config.toml
n_head = 2
head_dim = 128
d_mlp = 1024
norm_eps = 1e-06
positions = "rope"
rope_fraction = 0.25
init_std_o = 0.0368
batch_tokens = 32768
MLP neurons of a small language model. Each row is named by its layer, matrix (up: input weights; down: output weights) and neuron, and shows model dimensions 0-191. Each number is 128 + 32 x the weight over its row's rms, rounded and kept within 0 to 255. Numbers have three digits each.
Before each neuron's rows, "fires before" lists the tokens most often just after its 100 highest values on Wikipedia text that the model never trained on; "fires after" lists the tokens most often just before its 100 highest values on Wikipedia text that the model never trained on.

fires before: " |", "19"
fires after: "|", " ", " |", "19", "."
L8.up239:109109119173079184096108137069102137133123110101123169130068147148168136098135099167113164142137189146090183114129071138116179136139135137143134077150154198144149127086143186122108130103065147209139135099157087139141112119144119160132102107192193184085102117107136151100163177161086124142135084126139153147115112096111137150136159127090156126123164088071140078148145109108137154104163123131162101077169156142171085163096137132083096133081146175166213174112143124163149110149185148157205109173088143073080139221108077131123101156173141097102151150139136165146088082165084084155
L8.down239:168151151098096107191126153153135110144129078067150123099125159066145151092165134073107092208157153139143125132102146089100132084146048165129153080166109158131119124137076124161170143091182172056147132094100144065132089177130095145124112115114123092147107099138054138149096133174136156101132100140167091100087090165098070135116190147135105077164045204143134108130089159148093147140092092166090123192074126105158117136110142165193126127123104142158118119085178126169143147101145160048144132162155107093170148105162121116130164106140081119155124119137112175073152098111187131125

fires before: ",", " the", " "
fires after: "20", "19", "18", "F", " Am", " "
L7.up737:117122055142176089117148138165103106179201123157162120095095125127134148114121080122161124209132159129122075093135103141088135060119222128088097099128148112133129154126112198135155153135216135189082201153145126146105114090102118123125146123152066143146109140120103168183106183151148121091116114161074044094130132072084096117152174128134172049186095175103151120109136144167130112100120087078119061103168133124145121163178107086069172129150098112125172113112082108156118074161134138106156111140117144079150107168158104082125187159115109138159139169130129114156151102123140127113
L7.down737:181159163166157141114142100109142133084078119171107096124124139074059113113180126119117120116114088134152187118188133091108149111136143180137175093139158091144161127094119063126093157095057069158138063104157111166144120070131082201120082164077140113177113123085171112116115113089126120134143137163103131167114089070121162118132144149118167165059113092118094094117197133095141148161075138155192134143112149157085098089124164187121113082064129142101175164128110150116113089095144211076157136115132104097125151132139128141142104140153212147126143123105120144170148113147132096128

fires before: " |", "%", "le", " |\n", "z"
fires after: " |", " T", " No", " D", " P", " Time"
L8.up112:193173138115148178124138161167112165115124169125108114195143141126116166159139114070150140123096140117141157172097128146115126076181130045175092146122153103120125166135131113115132139122126131101100169150108154166113101077142087106135142110116127133111189102057126107100127045129135092116077100126128161130149061140093121132162131101175135084125084098095138130197050125178163157103171163116127177128200131179147157090135166120093112177101113117083164133165136104182179140117148143163185182156127106152135163114098128183122110125055099167079096125120082117111121153156141177132
L8.down112:100097117145164097129142173088106178090089142123200158139126127120102082144143131132117148166162091115083111095141146101096177139127165111133157118095118085120087157183152102099079040124105098120119141107137153110147070109154166096138146116116178117126131116150114129106218122087112145052082143080120181152130121142141117206125195144125166168110161114093129117120167149133138083171068127072204164097158140100136110212111176103124139142135144111127151131152141079082134134177116127108109130081076135148063105139191119138145057089136075194105155097077136135160172115122148126105

fires before: "ov", "-", "re", "le", "The", "ing"
fires after: "ig", " M", " m", "ed", " l"
L3.up769:084051122085080177164143101100130161132097149144121077130119193147124094150118125131080157131153071110128125141130149191129172137115137142118100141141131117144134171068094118174102115178176109142137119116176121071094070148099160081109145142116152143157119101088140173128130212133102092094139130126115162112057111140065090137110077072130092167109150176125139161125123139101155163202147102133157179077113131117128156178194074166157155171149151106094180139181096175108106133114080069114141191152109195160100167128158169121094120126058073114121075148138120107187121054155192131110
L3.down769:134088113086151113134169148161200133082192099121092105117073147151138095152097161105165115090153111096104131149116151067152124100139105085166124077162137121161165172110123099102162162135128106089099125166112172131086179105103126100096122088117111129165077161131093142173153074123110137158130163141151038165140119166124119120227156144138111182132087099104090172150138159164061109110161134128106138127164081123103099109124131119131130179057110090100135162137155133096127143144116138125166094072089143153140114103042167089122114122074069164157145128098159141114146220146128140106

fires before: " ", ","
fires after: " ", " on", " (", ","
L10.up904:145066101165099140130140174107141179129115111159089132137135099161092106108145126119139107163121104108146142042115099153130073127111075121118093133143105102122113105152113154114089094140174186093113174062165102133142134096118137090199065134154065122051134120077141197155156102132143145132132115157130165126132151167122096169074157123129154120129145159171106092111140132114142144099183129103132088127144149100162163161085086116127085159139121050128113187114164172120045166146129163151145147110124179184140083127164076184138136146118151092078111096171210056191159139113124098108
L10.down904:100174097160197097173123088116083124130133127131133116152124151173152108123170131061132120156141137159134088084135111102128135175097151128095108128126077131095150151140127166119111166074082060106112124100082128116134164137139131126139103172112145110204184123103162162129143127102137156061104173116111141137128093138107160096136105112161188154116184104087114137084178126136142116150149109095183126124101122149116140151108171120155136196190100109100107204161114154122018121100145102192143094140068108115128112102191145170129118129108122114121083068112120112159087134123136119083

fires before: " ", "er", "a", "ary", "en", "ig"
fires after: " M", "M", " H", " |", ":", " in"
L3.up67:160150089152130103129097180169129149142117161153135163124090053112088143149098095137155130085134075092170097097115110112101091138149111121112147124183125198181163092177098154149164106143160090065169215173124078115177148097101114121148141142138123150164175074180187133099087175096140137123107118129095164145118154174113082088121090172119203120150086150114085133123160089133111149130138159104087134142155195130135195118155068161106106112123159091162147184120103098109109146154065097064089090094146123151121131124164123140155157173145123109101142144103140085093114094131078132115
L3.down67:096125180107168079109125133125095057155125119109139146113102126099151141163078131126157137169164096145148079099145139131087116131142129132212131110118071114102107148120057094160110082148157107117158163137127161128101120100147173116132130115189139103136143086172211098168070144161130164151155119111106168123115182070133156126078151147154186085161105122125105139118088094125097140138076212115116146068135230181093134111118164124090087145145126063110191114131126092081073174090118135108094198129114098203077152137104108067135123117128165165091126175198091100156093130119115136139

fires before: " |", ".", "en"
fires after: " ", "-"
L9.up966:099148125158094143113128150102159112177125080146107134074142150161118179103128175163118071115176124148125090186105120132090137135201108064182130117113151140069195071168097132083113091103170179070088124058138138149123164076088136113142085131163124069056118144115116135134133114117210081040127103174086126089097118136162109115132153124110125131129124110152144150143132129085155118138134161100098081173107128118129114085176170109129181129138102175094120113106171106080131092198144160111096114104139239082184135145134163150156147112165095144157167100072125127130153115085077086146
L9.down966:104113142131158167170185113202122144158129109101110139147098179102148153145107142164142194136089177134096132108159132068127120137111174102068129114110087144116137161167105118167108142092154114178186072079133122047108187155079123092146129153132158175158143113113111082091127144117068170141091124126141140109041114071160146165158129120136117142092089106153092095135223135157142193120104169041159112101157135167116177111053114125109108144156146131094122121156128162107141148175125103142202097084168112089056098172114173158109107103115095129132101103110117067116127158146169095128

fires before: "20", "19", "18"
fires after: ",", " February", " October", " November", " September", " June"
L6.up38:126179083141124099153173088088122101172146162152111136171111104160059140136062067129163122161050124116117171092080134119166123113175126109115153149182143130095111142165127158141122173135125165114125143124176146144123173133113155160096083131163097119139098144106090124149139072107063072165193105099139130120079121136156137101156165157115166193131159148157055151113099096113043102129141116123149108106123113090100181137125078067105154150131141085072119059113205149091105126143093190120082104097183082095141118111078123077117144144129094100145150120154092098125120113104098150114
L6.down38:123107154090138091140150148140133075139100107164116152096103184098172139088153123146110120137123163138138107066128149103086130149113115118145169154186163171140081122067168145170102096088161113132186168090189146092122146129090120179139131173055131120135106101168137123134169188100155149151143161154118121095147109074182085179114175124122100061126094148166093169136193105170159133120038128167130178127095159135149157112099108103140119115103119160155128153133050099061103109120089070126044085161152080057161146176151115178141139192108116118183156147100141140131127107088136139119

fires before: " ", " in", "ing", "e", "ang", "or"
fires after: " (", " was", " re", " ", " D", " m"
L3.up535:113096165139098126140153193164107104112106129147114135101104117226113130129087066120140098144087137132130107067121121143161083122118133100128085137099161105104104119122085169206166105133161100123108184155143093119150108165099122178191084123143091142117172179060125152179119105121164088111174168067124169116154114180098167147121114140123103151143125128195141168103157140107133169128106123114167157133123115120170146112079127158108112197141134106178103105205102121086102164147113063139132114169102200109091052136191096087117082127113143197133097192139174058145092128085154169108
L3.down535:100159148120076134157107123106121139132109132135116113149111162136168139107055079109107129107106078093116117103128180140228143081093102164113128202085098166056169110088107129143146176113144150120070139166147157105090107135144112118126048149132117156128157131133114139173174103123134097030184190058116139104079104170102128153150194177082095155163090151131106150102100143118144164137142118148157125106150079133139172153104186101128116132173133086136106128166089114105104133071159096088123138194113102133136109119151141085134139162083132132114114152166142067154134127168178137140

fires before: " |", " ", " |\n\n", ","
fires after: " ", " |", " H"
L8.up485:126158096120100150085170148160138179154078164157150086101051162151142140111094170146132110126133085124142144146106067164192130152126135122136119106169083161146141097149139118108179100173130108070099117092179084163141050083134064205070119080172112128154109121140095127200086105151140097201097137150123117182166109170137075149100127175144177079121108077131104065151058173107115166094132134166105114179140135167124130140200126139107112103137193164145035097178123100114137155133143107119130189148088096161116158114179145180146109116148142144136081148106102133143111111150135109141
L8.down485:208098101088086073134121174150140107118110106083163160206141094092063115110120202127148131146060079125184126106167103132089176125162122090135125105115138168104096115153118146164116070156123158121124147134108113188131134122092137121132145142119167126117069167097109125132107109093087134142119127105129109135152143163102111143165101112120145147174157143083052062136169108135133135127157148105157098155113161175120130121157096115156088126136100104098203074131110159177159187128113190110117104172164182094133113075083190120079068177106103153147151138113123098167164157154119064096

fires before: ",", " to", "."
fires after: " ", "19", "20"
L8.up452:175166179121139075083186130126104163138157146096112160172143104160151158090117127110132079141108145209118162131145109108123131082167180136128150057116132130127141098114160134106136133159120155167164197092166135149149137109098066153144145082088084114174077095082128138179107091105077087155102139046160164117127185178092120188109161128156086147151104144095163140073099147144143103095119109138103079130159174155134149144203091167154122140116130119118068143148101118132130172111101092155182157156150064176157136154121130139090097083127182165122066128119087163168152143142130104096
L8.down452:123123169175144153194151152086163119132105118130121151132041156108133149115164164106130158144172142095095132058109129113134163128118133088120172176106079156113110188134129123168168133137119115128154183129095160135133138123050150139093123156119148059139103080119088127082183134104070162181106135112124171138101115094084151112147138101111199205091107103152043142185129108168145139171174127088151173150118095143157107060134126188139118140140074144108110107121125128157173097115109109097151112096192152162171103121111150087098122181119125090050148143121176124155115096164083090138

fires before: " Z", " |", "."
fires after: " ", "y", " \"", "|", "-"
L9.up707:148155127090153187136178136101151169165131079205082142075177126084169129128143099138180177090152087127151119097091138119097128122158077129116156139109083103109127110116165149093134095095177136064198081089090160071047092104126099060100104098111094161143133090156191099144129098171159115122134149108116122114107131159159144111150165162068173139170095163105110171130125120183158100174127053132129075124075120115129177083145123134145119090090131148063137101094163124055158172110077134124138180152132099128157170158114101180168101117149115165064116142092184097152166125164166151101
L9.down707:077087150136077066161168030167102137088078125130138123126067100160159114127090124122161096171078134112174125105111173140150168150065122141109075092131136132133166149144121124117089118128111135119091143139158144103150106183150126151096126114103157100071104071134116116093104126110113110138129103084168087140150064119103109133118093182145128110109117128136138152132144135106165187128169200074155116141106068163164098177129105170168084095164146107198158171110166122153107165120173083159132146102111201161092155098108045184120151070102135086139131239181122176146115172094107130154

fires before: "19", "20", "18", "17"
fires after: " in", "In", " the"
L10.up844:137177081152097127140127143043115115063095158172111148135131201102176142123127154093168150194107103133111129070098174097077087116100124105135185121142156144170062146133171113068128120144145158111150153138093128121134126144116096168113116081062123119112078079148118147148074119093140108132133116102176188179107165152074204133139101127164152092110147185116177072095164088161144089148126145150122116098104125114097099119096113164103129106186176100090098185128054128127127130137147121141142137156167077153115151102106108136125163139142173150116204128095061155152071171108163152125
L10.down844:100106208107175157177129121123090140114114141088094127129101133092142112125104133178127109105103077083135110227151045120105092138175119096164097186055170169157126142127108170120091135146122113130121113089162086145153134148081080150149124157134109125083122181176155126172192134136159146117163132162104136110146136109158139123163126109097148100144078111116153116129146126148116103104144118137157127122187189170147147139190159196157099151097092116172142093105106080079202118147168093140104170156118096138125137106119197123131173139123111075187107085105122144156166123133099098138

fires before: " |", " a", "ate", "E"
fires after: " v", " C", ")", " V", " P", "uc"
L8.up226:139117161083114153048094133135091057136070125170177113196154086107130150145129101152149090142098165063162060171133137127125111158127124079098105111122181091105157111125115126106134101118119168173157157102088097172129068160115115126115081156083107123113128159097081150122074082135133117137148130168153144116105113124164172157135122231127148187159129148068108135140180100124178136192125099099092115116105157091147082097088132110121125020124202174159082076090128126130114176132186112102140126157123153100125143111092148129161133178092135110142115072106059138072167193141151119142
L8.down226:113104107149142118132120160124160120128119135176112170154167137139129103129103136129142130121079134076094057177131091144172087105167175168100189120101112116128109188126110148112161081157153104103134074123019090096123136186143173194090111155126095164096160128170062079144113083154118155097136097128104121109149150158050128147135164087178088090145092153094179139133172129117161099158099158127077141153078215173127123079141151152165143132135160182135090151134096114192152165169165106094093137134110107053127160140109145094175124129139110139113185130068128127112172146149158124122

fires before: " ", ",", "."
fires after: " ", "20", "3", "13", "27"
L8.up383:192138086124157094090145133057137157117101144124065115098124100098167174133135114072167161119083150128195126065088164163123136087119142118152106165127135150162134120141118140102177095200169162103120108174136160130094088083126142108170133103149077117151130119155121134121118145151092109086095129126163166170163128127095105128111162173135088141105108091111071119121127123110073180094182108079124109148156137137143123186149085185082150088159148118129134065143154128214146118141101091163143163077037146139100150136139116116141144099180148122057106140165124100175119200175095112129
L8.down383:120102145124090144180119104146121178143112148149075147118048101128090148111118146149122136127160114180117093043144143148148234148144144123126102102152120106162199155085180135110147125143142121093133134089146111116130142133113125152158142167133122093137159095101114128068140057154119105077084125154113128121104189147123111090139122167131116132138179113125096161196189096124119171135143169113082130154166161112161115075123147123132115156064152088133080129098090170130103094138137109075112063117114171116132128154069158086112172130157095119139097160060105092178126102208135131125

fires before: " ", "19", "2", "15", "24", "13"
fires after: ":", " June", " August", " on", " January", " November"
L10.up68:152171112145137128122138176109105134116162123132090162147148080176112127116154137108137055119133081160146041124054132206174130068117092083075138141182133111087074154112105164073113122145132118115115077116126096093113142134143144084124140092147108144139115021116117147159083122146170123132127112130137204163085151152118131151142135118124128175135116093166129066133105086131129086120148194132159091173219118156107119135141131170127161189154151048096119172145203123147089135120103193101105117090117108145137059074189080150079122103144121188156119126151126181126179181088112136143
L10.down68:215102129175109150122122150152060132083181120098079141129083163165124121122114192122155156159129082179116147179117124113200154079127149062148115143120180150124124094143156123130117111117083119114156159130196140154164130108088101152097135115106132204148172142092120108143111145139139109131094145150075126112141121124116123123097120136176143137152100082096131116168096133135115137072132128101134077128096021110155121150114044182104117193132150091103128178096106151205125101160069172062082119090115077234154113135190096139116095155167160131106117186101102072128125160070091091100

fires before: " |", "1", "io", "9", "2"
fires after: " ", "|", ".", "On", " O", ":"
L9.up807:144113104135149079123063125123108154162114100097081158142144128160141156100102154122175048087130120077126066154165137111121161176143142113035189143138125129178117105139119106131128139089179110109134158090095085121145130121117102096114079121183116128146168119129159117105114106130131131169136154117133138122152184199115201067099134140159128141150215128184096095156151136130146165174205123154098049198151096181131044153126066116131155113135132119126195118102163098054112085174135127077121144178168136047109164118113123124121135161159177108129142159106138158093136107127121077139
L9.down807:151085130105110125130128154134214127141139173178102142084108083167145104150165146160173159171142105086150114112079120141130073113126102161167112181144143062162147094108161108166177154155189095135144068169082146113131101138134162131139125132110168094133125081143167087122155116115158170154166147082140133164135146104148101085123060116118072041130041158115123120152149091133073183150101144129136119149127136085115112086140120144158114150110071174162074124097161158139093105096129105188126101105110123052190113134107068144117053132118107148147193156151137186123148101153078136127

fires before: " ", "otes", " |", " and"
fires after: " ", " |", "s"
L9.up128:157157100094166174145156170169138128079198111119128104185105091154112160168090089099139095088148069149141092141150115113141149150122054103089129191192159109120134194158048105114162149132080103156124159135094119081146102099117062133156126092107113151104112125138181195092135086105133138199172099104128096137127186147165161115067144138104124126084100084122138148082083136128125131123120105135076106131083191147158130162097147160162071135163120092143107148137138144079118059209036118118106167152109102129092108072142148133110164115127135172089076124139094091107092124137106132148
L9.down128:102125074156147136090104079172095167169140130124162133118078162155146151118105084159095136135145087160159121159156106164152066147157126156146146104133154126116122096143161117124130138113183094104146101131113187138144154109149202136174090119106097192187146119125072185143168148109114085105131139124157093162134080142133110060085128118176152106178103134107102140150250154148081135149128096161137091152135067104088114092143144116183138136101161180110192139127134145146124112092170159106126127090121034065175159079113123107108151084117118120147164116159084078168103098107137148115

fires before: " |", "%", "ed"
fires after: " |", " V", " v", " part", "iv", " count"
L6.up507:146167142096155133128092169198114145098071119114163103114132177138083185128095137111187119126133141132111123143117149166143118142146090103135143079150082104144128126058124225146129099094110106182175169166110040123162118190095108122097087131135121187086150132118167188137207129083138124090134115132114085109138129101168130168129127152147157145094126108152204063080140137130123137170064154108139070135155136114136096091100183121163162117095128139089123112105160156154173058081144167141160121215143103115148120107115132174132170118134141135164153113169104111093110123112131098133
L6.down507:117158135168189145101123131157074120108075166147117135163114116109148082149085122139140086151108161150174147118158162119109177173124135146119161179104152089172101161162143065178169075171086117150174098087093170101128123170142129121102124105119122153105122120122127117042151121144153127114172092086156087093188094136049095071092100140087179103137146107109137124136139133156035138152147170153162175089129112111187115110121053104132158156155115171159138126161130141096090181155138112105032130195122079161099147119122149170141065110167089153105095063149093176177156097110122120137

fires before: " ", "us", "ife", "ough"
fires after: " (", " his", " her", "-", ","
L8.up557:195119151128172094124135122042177052128031105149109149078161136109161115133106143100137188130161172160156145141117147078113089136132133144132136208114099154109116116153105132123145101151112156151097148133146131141090098118095104116165094055117112135178162071092131137117137118115092124171155109058119155155131136155105128103133117120109084163162152209165133167148173112100069134084097169123079161166161160125137186186115096098108136175171160113115078173105140216099088142105130129128150161091133169120153095086122125169142145118156176119112123168091121067151114067100138106152
L8.down557:114162128125116112146157086165097137135068158135139091060169101105115095127074119054097093128135176167156141119081098140060158129144072139121125138097080110115134169123118126086135106156113141157103153081139107080166133150141147156117094107097161154147108115070108136181144085107120109171181130128088108146170102148149159103116119175072204149147154146147108075093157149138188146099161122147168105111148071108070092173103138119142112133091157127124058093130110182116115123131116120190159137161099127129083104133129133114124127115144187143135074142098164142140147160130147134172

fires before: "20", "19", " |", "18", "."
fires after: " ", ",", " December", " November", " September"
L8.up364:150090058174140121138139150104128078207102158163160089141129065111137134113130093095114063153121168123176141158091074170127111126112156137141125091145075193129144137097143100039120175144117199094091170125138182122115125201167095119218165110159127100137083114116101169094142103136133070126132144189140162203150105132136121131143122148082117158134122176157119141120145147106119111111122163115134150131182091136107121109160085123129112166197191154100081103153146087097142135144135144136130069121134109110108091118106141166138122127195065137165155158140197082133054175210103137148
L8.down364:093125109118145162186147128100124116183109126122103114133136148168123100117157120107167125195169116149129093076132118140167095146091100153111125111155115153188092095140137147130084160184154171076178074098145168146110126155124148199109127147146137136118119071095158129111178091115135111093129134163126125120191168113098103049085067110068105131102116124144136118188079107107124156198161104159116123116105170091100092141112184059167130102123090127090125177121092164114133184120064132056131145149139089115180149163183130055156066076118131122138118135068042090139151101159162141126

fires before: " |", "ubl", " States", " |\n\n", "eral"
fires after: " |", " Democrat", " F", "|"
L9.up424:128137108145101158172123103119120171091070157145117152175087148142090142119073144101162078148179105164138118116112165136103129086173132163160144122054136153134111155065098141110075155126068172156163153127187094124151136096190091163131119131164104149103116092101135115079102151149130139118129105130110100068147146101124116089149152143181060092135155093134143219133092182118191116149179142136112118179166119141112143119160132172085099113129146147145176133175064149103169091118129130143157061125167153131178161114176108097124090143121100168090075103168102078094105131160147136131
L9.down424:085140172096092148091085174150111154133164074109136092172077127176165128097169115102146096152125162044130186107145158140146144129098092109140156148142102092131131150162134135158138102183127100165145128158144128108098071140138150126094126110163159135101123156138133156095118101159125103099109123157174172107134145086127137139112114133140124105130114133036104132076156081129145183139143044124099115113154152094206136154152145134092104113141101137087089173147148164166115114126160143127168128214076141080170131113100154176197134122124110041134177117140121141091158127089050128125

fires before: " ", " C"
fires after: " ", "5", "3", "0", "1", "2"
L9.up1010:080157100137144157124133187089144103112112128196172167105126159138130115176082122091059122118105181090141137170157121075101096148079166150097083092155127125120156125136156125140109068125057192138155151172109128134187093088122089131188146079130133132114183070110181147085162151140115126155112150135086087099149091155141115151072154123126173091126123125155107124118154173147117176127077103146128178116091137126117129161130082106173118141166131086120059136130075085133075141117098154077217185132063172124144153115162108088119119121106142153180099074101172075137117117179148108086
L9.down1010:083140129145207121114068142118131123136156141120138113091139151106128082108166155155167169068110125137037150160086135137061148168137134101112107092089080135155150136104155139136159177061163091116163106180087115118108139125118133126073158157115128083142093127097128089175139144130058135137123128102121095157127087141142094148108085067104153112140159151137130111106138152164107112119101062120131089135148148167123096149105067154174109174137150155154091076172169118202179109163119147046095179153100122099131132135130129142126101100132132192099157140165105187137110158102109134128

fires before: " |", ".", " v", ":", "andid", "ens"
fires after: " ", "|", " •", " |", " D"
L8.up612:123164088165152107117112159121157142117136143135115125119107103128196141130112102065163080127149178169158181159148062110134133111099099126097096148164101160112157138179098087055129124132210149155085143104161091126167123073177099149124104112159144085060154114090097143185115109144122100172131139151125154093118081182071135102151151154155129084132096133106137096145101172145116153119200125092131090096104146155147137158075128121079140108046134078125095120075203106103104160165160134077144168159177105090142143144105131139127151079141154173137115123160098176154084096117067131108
L8.down612:204067107132117127169107109127146159134138114127119145090115199114130150045143150121148138116179117095049067130113174137129099149122111079137142173156059168188145075093114173113098156141121138157134090107119215116088099079081107191118133183072126084174150118199108129129127102177159143134097131150117071154136094130137132120086143118087079062098088135135143137148113124122110133059141147092136119089166197116128140098121167113114134143127134179152100182058114112144161114134120169133144109123183146107195118070148149184111127146164170097163109121146102122119133098054070104170

fires before: " |", "1", "2", "0", " "
fires after: " |", " ", "0"
L8.up871:174158125110127146126092147079105144150106182135163116137135106140097189076097158184093133175155110072104134109167167156149060122149088155107122173167153108126149120130097083132101114080157117114170155140188123119156166124088078086125120159153160179166125108148139059119133100143162096165112171140093119143107106149076153153102174152077198202121123068092141179111168143111101066087086151145146196121083169076077115084176112118105148117112098105102088193157125125121091157178147151090122135125107150118122143185142107155126066173100124143102082068118195108142178063181144140101
L8.down871:097164087188106137173133125156121125126180121129066132083122178138157118180105127114119103124117172172104162151112161100099134175104138124161088163109148131154172127192116130157117137144135185117112155084164071119082109122240197130118117116075137081099090145099160130166178187135105107117124167075175134149152137119140098119162114084145071115147152181133135102140100138147162148157202090081157097073142111171152054153168121136126085129122190157108128101116156080131158102115151157117122143092133073071098134116117126118099154098152108103176174156095056132124127185172097135147